config.toml
n_layer = 12
d_model = 384
n_head = 4
n_kv_head = 4
head_dim = 128
d_mlp = 1536
vocab_size = 2048
activation = "tanh_gelu"
norm = "layernorm"
norm_place = "pre"
norm_eps = 1e-06
positions = "learned"
qk_norm = false
attn_scale = 0.0884
bias = "all"
tie_embeddings = true
parallel_block = true
init = "normal"
init_std_qkv = 0.0242
init_std_o = 0.00495
init_std_up = 0.0242
init_std_down = 0.00495
optimizer = "adam_variant"
lr = 0.0014
beta1 = 0.9
weight_decay = 0.14
lr_head = 0.0053
grad_clip = 1.0
warmup_steps = 316
schedule = "wsd"
decay_fraction = 1.0
decay_shape = "linear"
final_lr_fraction = 0.0
batch_tokens = 131072
seq_len = 1024
doc_mask = true
train_tokens = 458700000
steps = 3500
dataset = "wikipedia_en"
MLP neurons of a small language model. Each row is named by its layer, matrix (up: input weights; down: output weights) and neuron, and shows model dimensions 64-191. Each number is 500 + 50 x the weight over its row's rms, rounded and kept within 0 to 999. Numbers have three digits each.
After each neuron's rows, "fires in" lists the words (lower case) most often at its 100 highest values on Wikipedia text that the model never trained on.

L4.up186:538490445555432538487511497531476594482479539516521523513498433548447458429425557592446396523460549552397459458533514430455515502525455406545507482460398581420465595490527459444516442558498513514496455531500547547414392562459490561441455524474449628499492653477491537416589483550478354514567545452569587560481498504521486525388481462564522493517446533440511525462487492543499433423531
L4.down186:518516461542505572572540551560605451508525445515469512451594478513542531388413485507463488517466531577544488520467447503483496441530550584545552532435470521443548585583390557532462509527567490517512460487517521528513489539479428508490565453485439655479466562464544538441587558530490550503507503408526464474533564407500471569515509578492423541457469519453461510453434553401438547536521
fires in: "at", "of", "for", "with", "a"

L5.up584:499456520485475532488490486433534480584500521522527478485464466574454430443471517517431548489450465572366528459512415519535523583494417437455434485531482438490505452614445453450519509433430511406511480573407564506585539506502495351524492559528536580594591525480473549453477473536486417426528513502619498604462552449533509515533461501533540498573488469468456475513587566526482509471484
L5.down584:482462513550506516373446509612431423467537527523482542444529548476472532476462450546566468503492510453552476570489485581473502467367507477458503481493668527573482541433432553436611511446501556453525517470515502416486458524554534496601493508505481404391429423485480566477426523450469410499542507467457457435597467536483417488577501521571565510586418519546557539458451534554405452566457
fires in: "a", "by", "an", "azerbaijani", "appointed"

L7.up1332:557512538482459542504505553469487473574536503495496543504509390588474370469483425503449467465513468503572555507453467540485532463446550536545592571482603523492500560570528461520443524485547479377495483550519580445431546474503529505532482555499476443545481520489487542439515555475500484480542495417605482429497532567512494530499479414501510514440453532482513460564584549472477456519457
L7.down1332:461508447547431556496486531453503541556464513469521567500497487453524544421508474493520588475524504461353477512419462494516486481554468518476441534531502550515454599518469420530509519573510412504525504534504464498546565518431458444442461503474549496498473498531576352467476370471463466463460444614430478516483444556529493443467559556479476406526551441478546579494552526578545451474445
fires in: "with", "of", "from", "while"

L5.up372:516461504475498609485529489451392519416439469459527403529445485421468448527432522472536452576524564554507474541495525475476472525457525444513469471458571473524570416436583533544573457463492503427581486552437439446484500411426445520493554466523419523494471517454474444423529513543430561425452468538515512532498532515507537387421530552546465525574512507449570525487515612371483442504421
L5.down372:488459484530561543447466481509478507340520513485493389527515511467499545560473529462531399472489562417492518522496572504564473479484549318488574472527484518481506545531428546491566503476506364592511436530475571493588460391466555494470464424546501448516499515372532442579520484531465487464402452453588466544506512478489543540454538484538436574488484470494405440468531512505378508535525
fires in: "was", "being", "are", "is"

L4.up1036:514495502522425534467485604490479495424518526471474520499516440590493324423414537614568504370534532522498554470542439554595440620455484511502394528482570411460584488452515440457487456519429440507533466469422521579525570531446420472471429526427463535509465474518486537482534449577512463448581423432474492484546567476476478504493451542580563498510475496557528484419484520519485545455540
L4.down1036:551444586467469618639520446504493439438547443424531518510445518455573511522539472481508465505472465490463523480458453524470455591408547453514443420537538416506422568529551519423530537476511480477499462398525524582554548522398542475541556505557539368576564512570434446484478500536490474523573425520561513529502596527512547551477499575496510461551445540530505409481415523519520514449490
fires in: "of", "that", "also", "often", "like"

L4.up263:527480494396364514473506553417422489490528529456537490500436458514544459620439557448396500462587487521487453547516482496548517481522462457474511427427559425553487512471510462563461433512553494451499481533518579549504510440508500572496522515487432530545535573453413460428533423622458462333491539539535548493528512530472605440448463576465434570519479516480535490442492549464462491435418
L4.down263:598520474568495478514427485457499444470487486490510467552409527518521509543400526496481515474548471462517484474488399486521500557438502528537579525478539523500520641494507500557557478547493412485501492396505519494518530499555462511400528477513557543489428586452482538478584516513460528471449486474477471517526465534440625455443453462473380538463508475463496427528500566474509435461569
fires in: "was", "were", "been", "are", "is", "have"

L7.up1435:508485525590522501454398488562479566543505545432523455563538500521409441428520545501434481544504488625495580394449512484534432418440570468483568541527498481521554537480545520522490383579473541482475407500480479594458574486504490541572508491496483496533441490509466551471496481520400509515527513550502478468503489455439404518546475419467486486422461448547432549492453573445505422447504
L7.down1435:550577520327538498549565543480493454544429436457485544364532480481479514526423493519558465492442516485527430607496440480571560492483519507483479487491531565458465672543482465389473496499410441483549596474442567473520475502508477470474500474449509490571531486448480529462552502420599473515539464476475459576527476548475568535482462595546601479491519461461496491466557544415503449551600
fires in: "of", "in", "northern", "throughout", "violin", "colin"

L5.up438:507526432431371522510564485466463537397500487409489447570582432527402425541536498485538459438486495593477515622555441498552482559545431455489426578520511408439499497483472471515458497423543549522465423554519493553497503478464431475482472426509512510474619469448481454407467468533472545458525414574560552492527602525509461483488521453490400574551468493541528474488539535519412473497479
L5.down438:470535565504567509544527538555459479419503505473477566524494473455556511515501526495472529467486503380528530415446454524411531436516584311571499413542452475467514480603458486398536470544533443416482454451541503470527507597500605432428459545502663400544441446417482509473497455565463457513435479723503529542471554461582585490489502529491562459529557513453513528456564541456434541431561
fires in: "of", "also", "while", "originally", "eventually"

L5.up924:523488561493565526378516504514466560559481496488572502558493492523480428501489512492432543498574565568549495501482563469546513427447526559477520462590523540586548516587530439547510503531382526343452389490434534522474476507567445433591463564489485501514452580493461439443470469619419455499561540481532469569509535507510461506479628576482501483471514495420495515480478513413457380485535
L5.down924:527490509531367532518599489540502476478543383443374515543503523421505477483424590526459477559528493601443436477451432444518488479495563434552478469444487616502474584569493510541455524546529418536480499484475493468516484454485509490558532473409473520511482419519580548504475571488460501503465460484512568482497544451448468484526542487554483491504540533384491469563542477461401500524526
fires in: "a", "on", "for", "near"

L5.up676:505433528450496445408559504489589492515480563485552524564479517541499453498456513545421470572528473487483457472531499524457538449468521526533473496493603544569500429471518571567499506514497506404402463558547468473523473431500542460578544576475404493531480485528490556468435601547478511601531507420448576521496504552568457502532445545516497497482490533549516465435484565472483445466603
L5.down676:478408558497506473482477489572466540474478474499451496517456441506475467552529494460459591437519533531573522524528493568498493538486535543447502529518562577506577573589457547486587515480529414545442569474486424521470569509582415460563538436435514576439585520474411561421592513553541513426470533502554565494451510427452436430511518395550504495495498486515563380504502491470488509396450
fires in: "the", "on", "near", "around", "between", "of"

L2.up449:495465456491478507515527433487602480551503565552577515582518477497464524469473555523454501504544558555492482468538482509499581510511496476480417630452551477520441476452460448572469513448407478502496525545494455545448490435494433481481568481469410439488458556435512592510474507543458541378526435503580477468521461430501529476469559529577545455494495583567554490449550629404502500468492
L2.down449:478465521447448534536444495549469425514444648494521456400423444518429464515509562361373430502483507547461530517619502473450466512525459558484463538423555517511524458500481427552483503485604499488512487456465534575468371453482422474505504465505490538493555589572452477512423528497484512487627571543505482495495528509462483424551493513438412423507508499525471487450443635486492492430461
fires in: "in", "area", "it", "areas", "located"

L5.up517:508478479378502577464661466454489554541564584475483501432474532528412480480501412564518436513445561515417543517512496521536534538429509496480453436443489484510396506472405437524454509483516458452523540514490473451514457501542398400455564544504451615473523575500444528516534492441516548413460490383579415533485537430402551398556451545522372505528484472444555527449502558529435475530554
L5.down517:543492497476394487507483484566518484452450643547435501467541505535542537476453507463521454472477528502518535437457572499572431543485501505535570495522491542444456542501474457459543447483529457583451573504546459424482536567486511495504542506496569486477523550547479452485488574545432504520464468393529488392532512563526558579448521589458482513531549523465545477457518547588478564496548
fires in: "an", "anthropology"

L5.up1106:517525428544463582500548546460546478541607511462472529475512497528454457411457475521442419595567440546463535459510469503485457482513442471457458496488589601398511465588505524524574528608515551591477396504544488589415483440436465494499411483506486532528530558481467437419539500614480469523548391563519477574475536571521455441419449465487470499555467462408522600486484544576499445543556
L5.down1106:478521535454455517472450515549564511424492500571507519470520510473396585479511419521396453496533575469543543535589442555554475440430504516518588627490465538500525580547469553596660514506496467489511590443457506473413527554511422452565564440480524497491461433478530433579512536410477521476511455473557446519526487433560537514534602570450424500504470501555476490595473503446512463500375
fires in: "of", "for", "used", "popular"

L7.up1374:556454515526498444461509511454442529490561497518463590459587479430549471371413445543484490492518484546542544444492405495561456512427547491465558479515564511544625488514513470482549511524472459472528423479410475540408428526554472550439532429506458559494409426556429533459549468509399468528547563488474478476475409410475556514544532406538472519537487526545505493522482536500486518460673
L7.down1374:560466529467548561489395493457407499538528495504567564527484547519520533479385527542516525436429572490558584552569501498490566475469518491521560477484479473396551654505506455464486526436459473487492530556521471545496505545558425406491493572497574478571437436536519470526525451480542543474471422548549506546482552523543532490438478527510525460446580457532468433472479525448434425459575
fires in: "of", "as", "worked", "in"

L4.up1369:505490501539468468456444515483540475499471506484575512433478544556499502485440511540438386501486532528521532490531475531525476479464580390471438486505506614519548533582495438453463509479443479550609550471382541542425505448540448592465463392480559573511563588571493550487637533516443468476557478453581604590512531489451450425479467438627506545467489456490519506495522509534497578472551
L4.down1369:468506521485525472473469560431526567453490453502522481445510593545458501459534525482421461366441552481509558468502467542451412483468540504433477443471553524491594484516526505523553422490505432475462533430461466452447589514592458558609432483554477434475498553493494551431552524497455526528507501503640508506505562647605520479442525475549450455431499469467475461505472512441524565496520
fires in: "to", "at", "the", "for", "with", "of"

L4.up172:509507501447518483461619535399478548547626427493463435493467477546429414466454588494512433536438478551413490450521509538592482552558525498499334496443607497488450491473528466579456496498553491447518435556498467528460536442470429445573496440461474497520512428500491550450460520561460538442537510513506537531451446415530500494522416514550499419470476588581510579431573599598507460482401
L4.down172:445600514501442470506527507388490552493561456482366477426395455507435393396464543534461521531495516552398538421580564542438534454547498525545486514428593538485473448504487539533437520458509516491527486558551464463411511428482446319468462486490461592435518498494440502493509441568377542453591539471513521460495515534510519497571505530549529493468511591471549473519438549524489430483388
fires in: "a", "in", "km", "is", "located"

L2.up558:484505499526452529519607487450479489522574633544533526475433474554482475507534473539492428431411517502563454524541447518475549371418481450501448488498524468485486575558489447520467485433425520432501512524488470482452449464512491512522393565510507518591437558552500508489502507555498472485541539534497510479520533444480557517541448483499488495490500501465523557457550619570447524518544
L2.down558:478515516489459517518490514512540448431565604459520521453491481568587491480445519448526443528564541508458547401495456597507554498427467388507443394533510444484571553548390538566475468535490509361480479486491480481478560446510486537558410450490586478516487517548523490475541556495392392482557501536544523568441597541470562452486480489498559479440457422493490518502546541459469526572545
fires in: "the", "for", "with"

L4.up121:521519554476432510541554499476464472493422588514527538492583480407415517468544521530406469429567515575487487595447499471478564464512600509421545589568567470498570493528495494549513463534517467406528506550457565559471547496515426406524555471497506591559471424449532500365476502489481527445516472507536422432483585647561536441495526540565505506488538545460551533516534543442489477486509
L4.down121:499523473480560496495502435515478557495455450576519421434510449538530543534536461530458407459477533617485374461464453412516486616571475475487545457580514576489436629526532509510457600526401448477525528487528565519375467465493456520620617515506480502563520452507511471554550502506486441484399530593452460500490461458489593450349496444588473455499520568505451464491499513509504555373447
fires in: "after", "in", "to", "when", "while", "from"

L7.up388:508486571557492520518510499434495519460461499457597441464438472524527433448497368444416551501476504496484552481416457556508595478474572488476528460542576501543570575466549513462428512475417471421574478544427492452465491445600540494471501580462549365550507602465537483477501493515564471439547564551513480397495588427503442490486475546573449524454461572521479462501551594540528522475488
L7.down388:508537489560521562598487416442587510541520454450463490462480525477508594548516535476532544498458500542530470485510492557418513495499548470519416423436594477450518656444493509500491489466551444491468555465538585502459575499482493403474496523451415462532510538540631467491581459545448456551480491504500497458477510431410496561481462475419500480442517438461521594450456455524508482516587
fires in: "for", "after", "with", "to", "has"

L7.up581:511453537492520496453574465499479504590537556502479459525448474508556475497493572481506461512457483475550473513603515436551506526405458439398389484491539575541471524586509494477482468505433467512519506559506456498595401468467460476604559541487523481491535450496466531448591505580444438434519521501382458523476536439452506421394527507465449412454495504400473509427552476439436535492551
L7.down581:552465533512521505522520464540464567474502505539501510549506494437532419500457514597429483523546516606513525408414483547494589527494468436432583463512494422546472455509411465543493420573447502536475506485438502506455464451607553499554434522518564510503443457566505439458508523525612390592570396449439455492483481466530538427500500497548535460536409615490515578455447537361491559457434
fires in: "and", "the", "in"

L4.up640:471466550456537497423593424459529584531483574474474500447497481511546432478588519575503418462478576574486470482465468464500498489428562494419486492511553487584630540526555509480390466640476497444517607515417601502557512431536464498547508461448481397489465504419503479416563460607467484397508491582585490540491504420481472496532500604520502519469467451471430550501558513452467488491543
L4.down640:572456449481552579438534539511517512496456476449396519455448502461480464463533485511397464511590450550534503491509556505543533495471533492515488492428558529533580500521425556487525505503505490513666438530459530499488529446484556532536537601524435433461487424432492492395529512479603508507535478473424495558520415454518512422541528514521435469455501464420534550577483502525506506462429
fires in: "to", "for", "on", "in"